config.yaml
num_hidden_layers: 17
num_key_value_heads: 1
vocab_size: 2048
norm_place: "pre"
init: "normal"
MLP neurons of a small language model. Each row is named by its layer, matrix (gate and up: input weights; down: output weights) and neuron, and shows model dimensions 64-159. Each number is 50 + 10 x the weight over its row's rms, rounded and kept within 0 to 99. A neuron's up and down rows have the sign that makes its largest values positive.
Before each neuron's rows, "fires on" lists the tokens most often at its 100 highest values on Wikipedia text that the model never trained on; "fires in" lists the words (lower case) most often at its 100 highest values on Wikipedia text that the model never trained on.

fires on: " north", " South", " North", " south"
fires in: "south", "northern", "north", "southern", "northwest"
L7.gate133:60 38 42 47 68 59 47 60 30 37 62 42 61 50 45 50 43 67 49 39 65 51 37 54 47 64 49 44 45 39 66 58 47 37 47 61 42 51 45 53 60 53 40 47 42 49 42 54 45 38 51 54 41 63 40 52 44 42 45 38 54 47 25 53 50 56 31 54 58 54 57 52 41 57 33 43 56 52 49 56 46 31 47 56 38 41 50 51 44 50 60 43 44 44 52 57
L7.up133:51 51 50 51 60 41 48 71 54 51 49 45 59 50 56 48 51 50 63 41 45 40 55 63 42 56 50 35 40 32 74 53 61 59 43 42 48 53 31 63 71 66 47 36 34 36 54 48 40 59 50 54 47 35 57 54 44 55 53 30 44 47 39 38 64 41 53 56 37 63 43 66 39 45 50 49 56 45 59 53 55 41 44 70 42 43 39 58 42 38 41 56 36 38 47 65
L7.down133:41 43 55 41 49 35 55 53 49 49 31 50 50 54 49 65 53 48 53 34 58 44 43 52 64 41 67 61 40 46 52 51 45 45 34 44 54 41 60 49 39 60 40 45 44 59 35 57 46 46 79 60 42 49 52 58 49 31 43 29 43 52 49 42 48 36 48 52 42 63 52 73 54 37 39 54 64 63 44 46 46 43 27 58 51 53 37 43 38 61 46 47 44 30 32 56

fires on: " June", " May", " January", " July", " February", " August"
fires in: "june", "may", "january", "july", "february", "august"
L5.gate331:36 40 66 49 59 55 36 60 52 50 54 44 48 50 43 47 48 60 48 56 46 51 53 39 58 25 57 56 45 66 45 65 69 65 46 69 39 44 48 64 59 52 43 52 52 50 58 42 34 61 68 44 34 53 42 46 64 47 56 53 43 54 49 27 42 50 42 60 72 42 39 29 51 60 62 50 49 80 62 52 57 63 53 71 52 49 37 43 50 36 43 64 66 42 58 41
L5.up331:53 60 63 58 42 56 43 48 66 61 44 43 54 56 61 46 39 62 63 56 33 43 43 55 64 55 51 57 21 43 58 33 63 62 60 42 51 50 39 40 58 29 60 69 46 55 35 62 43 27 61 51 51 38 59 46 62 35 48 52 42 54 61 41 45 44 30 60 57 58 38 33 58 39 43 73 50 58 44 55 43 56 56 55 43 45 51 63 68 53 38 49 60 43 57 50
L5.down331:56 61 46 36 54 67 53 52 60 50 46 49 44 42 49 60 68 63 39 55 63 46 53 59 51 52 44 45 45 63 58 40 43 58 48 26 61 58 53 54 28 29 44 43 60 39 40 67 56 60 37 56 64 65 63 47 48 60 28 41 57 46 41 52 48 47 46 48 45 56 49 53 53 47 36 43 63 51 58 36 56 28 31 43 39 69 46 60 46 59 50 54 53 48 38 44

fires on: "S", "et", "act", "s", "f"
fires in: "us", "usa", "soviet", "practice", "pacific"
L7.gate102:53 50 51 58 33 38 50 54 41 55 40 36 50 60 50 44 61 55 49 46 42 71 30 49 50 50 66 57 72 37 44 58 28 47 45 50 51 64 45 43 65 50 42 54 44 41 52 53 34 64 60 30 52 56 53 57 48 51 46 50 51 44 55 59 40 42 43 60 47 57 63 62 61 51 58 50 60 55 61 45 52 48 61 55 51 56 52 38 40 45 62 60 66 43 56 53
L7.up102:65 35 39 55 47 42 49 51 47 67 46 48 56 41 53 59 71 51 44 54 43 61 48 67 48 53 58 59 29 61 51 47 30 45 46 44 39 30 37 48 51 55 52 48 57 55 58 64 49 45 34 36 61 53 53 53 32 51 50 54 52 47 58 46 49 55 51 34 39 53 64 45 39 42 38 33 71 58 38 51 48 65 36 37 49 55 58 43 57 49 64 60 54 50 54 62
L7.down102:52 31 52 44 50 48 69 43 48 34 44 45 45 59 41 66 56 55 51 34 42 50 46 40 50 43 46 38 58 44 51 54 63 58 50 38 49 37 41 68 45 35 45 57 46 52 49 41 46 48 70 56 55 58 65 44 52 67 66 56 48 51 71 41 51 58 51 57 47 53 70 64 32 60 50 46 68 61 70 41 53 49 52 35 37 46 58 55 43 40 46 55 50 60 52 51

fires on: " season", "li", " years", "s", "ur"
fires in: "season", "years", "during", "seasons", "appearances"
L7.gate322:49 63 65 45 58 35 51 33 42 35 33 63 49 53 53 37 48 51 33 60 52 53 41 51 61 57 63 39 35 60 29 54 66 41 37 39 49 49 43 45 57 48 47 45 29 63 59 54 63 57 49 62 52 64 52 45 58 45 55 44 54 61 40 50 34 67 51 51 41 54 62 56 40 61 31 48 45 65 77 36 51 33 35 48 54 51 53 47 64 56 53 52 48 50 42 47
L7.up322:52 61 45 54 40 63 57 57 44 46 49 54 53 54 50 17 47 52 41 34 47 52 54 44 44 37 58 44 47 64 42 40 51 53 62 74 54 40 56 45 78 26 48 62 49 53 54 55 68 39 32 40 57 55 44 62 53 33 33 36 48 39 62 55 60 39 32 59 51 35 48 45 57 36 59 51 34 40 61 53 55 49 59 54 46 75 57 59 62 38 41 42 53 52 48 42
L7.down322:71 62 52 68 52 64 52 51 53 40 54 50 47 43 59 68 35 47 63 39 49 48 51 49 49 41 42 31 48 47 49 38 43 38 59 54 50 50 70 57 40 74 31 48 42 76 37 46 51 64 37 41 48 42 39 39 55 27 56 57 48 51 47 40 67 68 47 35 41 38 62 50 44 52 54 61 49 49 51 48 42 34 53 53 53 58 36 36 56 65 59 68 77 56 49 54

fires on: "y", " season", "d", "s", "up", " career"
fires in: "season", "germany", "field", "career", "kingdom"
L5.gate402:64 56 51 47 53 49 36 65 59 52 43 41 48 48 52 42 31 46 33 53 65 57 33 64 46 45 49 36 27 56 33 52 61 46 42 49 53 57 58 56 59 35 45 62 44 50 58 56 48 48 39 59 61 33 38 35 48 49 48 71 56 57 44 49 54 35 54 55 49 29 47 43 63 52 44 42 56 42 54 41 45 48 23 44 57 39 45 35 57 42 59 42 58 47 50 42
L5.up402:64 41 50 67 38 44 49 42 37 46 37 55 62 51 51 54 49 81 45 40 46 55 30 57 56 53 40 41 47 62 59 43 57 53 53 52 61 47 39 67 50 57 63 57 45 52 55 46 34 43 52 58 38 49 52 26 47 42 50 62 46 49 29 45 53 38 43 52 47 40 72 51 45 51 37 52 46 53 57 45 33 34 60 51 52 52 49 63 50 51 70 54 52 58 63 43
L5.down402:50 31 37 58 46 31 51 48 79 44 37 41 47 52 42 55 40 43 48 43 34 42 49 45 42 53 36 42 63 46 43 52 31 51 43 42 58 47 71 62 31 47 37 56 45 61 72 44 51 47 51 44 53 36 72 42 48 70 55 53 31 53 46 61 61 54 38 55 59 47 69 46 54 39 52 47 44 56 41 46 36 48 50 53 50 53 42 49 50 49 40 63 37 63 43 44

fires on: " had", " was", " fa", "ly", " later", "er"
fires in: "had", "was", "later", "further"
L11.gate68:50 43 55 53 46 34 54 64 47 53 47 69 43 45 65 57 58 68 40 55 62 56 51 51 38 58 35 40 49 57 59 48 61 48 48 53 52 50 40 56 56 61 58 50 52 47 31 58 46 46 60 76 50 49 33 55 40 72 48 43 44 36 42 62 35 28 35 47 45 54 47 51 53 55 24 51 55 49 63 45 40 56 61 40 52 39 40 26 47 48 37 48 53 45 49 43
L11.up68:42 59 48 65 39 52 56 49 40 40 41 35 61 53 61 72 44 62 57 50 51 55 55 45 61 58 46 39 43 35 51 48 53 48 57 50 64 31 35 36 53 24 35 61 61 63 46 33 41 52 48 55 47 59 48 41 47 62 61 54 42 45 47 39 29 57 42 59 40 48 54 35 57 58 42 55 47 55 42 66 58 65 65 62 34 45 59 36 48 41 34 45 58 47 47 58
L11.down68:41 52 69 59 60 32 48 35 55 59 46 26 54 46 53 63 51 48 50 51 61 37 62 48 41 49 54 52 53 64 49 40 59 43 52 30 58 50 64 70 49 49 38 44 29 43 46 50 39 60 68 46 50 48 54 44 59 41 40 62 36 43 49 61 44 59 30 46 66 51 68 85 51 49 47 59 60 61 53 64 55 52 49 47 67 60 45 48 66 54 55 66 47 57 47 45

fires on: " years", "s", "an", " year"
fires in: "years", "days", "months", "year"
L4.gate358:49 39 47 60 52 35 51 52 55 71 55 54 47 62 51 36 34 53 56 44 41 65 46 70 44 67 58 53 43 57 53 47 52 50 49 44 62 53 50 49 36 51 40 73 51 58 48 61 56 54 55 67 49 45 53 48 38 21 39 57 59 57 44 37 47 40 39 49 45 45 38 40 47 52 64 50 59 36 46 62 51 50 38 68 56 65 46 39 54 34 57 51 48 57 50 61
L4.up358:46 35 46 63 41 52 59 47 58 59 51 48 62 69 58 39 53 62 51 45 51 43 64 50 49 31 60 45 62 51 56 55 47 48 56 37 39 52 51 42 45 55 37 56 59 61 44 46 60 34 60 67 52 45 35 55 38 42 49 64 46 52 55 51 43 54 45 44 51 57 36 33 52 38 46 51 33 62 57 50 38 60 47 46 65 65 58 59 46 51 58 59 55 51 48 68
L4.down358:52 39 39 54 43 48 51 34 59 53 47 58 25 70 48 46 70 49 46 31 45 35 55 63 33 54 63 36 38 61 46 40 46 42 38 36 44 51 44 56 62 26 48 50 48 56 48 60 44 40 52 60 47 64 58 54 55 40 55 71 57 54 56 58 48 48 44 49 66 51 46 41 43 42 64 53 45 47 54 65 48 61 41 58 65 44 44 61 49 25 55 57 43 34 32 41

fires on: " first", "or", "st", "ary", "er"
fires in: "first", "professor", "secretary", "president", "largest", "arrested"
L7.gate289:54 54 41 46 65 46 36 40 48 49 39 51 64 46 45 64 50 59 40 49 54 54 49 41 53 52 42 59 68 44 43 38 52 64 37 49 37 56 39 49 63 51 65 40 66 28 46 43 35 47 53 50 49 64 57 59 43 61 60 38 63 46 59 65 37 38 58 59 24 40 53 47 43 52 53 57 76 50 43 46 41 40 39 63 59 38 67 67 40 61 54 35 42 34 53 58
L7.up289:52 56 50 57 60 63 56 56 44 46 45 53 44 57 43 59 37 53 59 56 51 41 63 53 43 39 54 44 47 61 42 30 55 48 58 50 43 65 47 38 58 39 65 40 47 40 41 64 46 59 53 35 64 61 61 57 47 61 44 47 44 40 63 57 57 29 43 38 34 57 54 57 60 60 53 61 65 70 59 57 47 47 64 58 65 46 57 46 46 48 58 36 49 55 45 45
L7.down289:62 51 63 43 65 61 66 45 59 41 59 54 39 59 51 46 35 57 61 49 45 46 56 35 47 46 52 50 49 42 59 58 48 51 44 39 61 57 49 47 47 43 52 52 28 57 44 57 56 53 57 43 50 42 47 73 51 45 37 45 39 53 46 53 38 60 56 39 51 61 50 47 38 44 56 50 69 61 50 54 46 51 53 60 30 63 48 51 51 57 55 71 42 34 45 61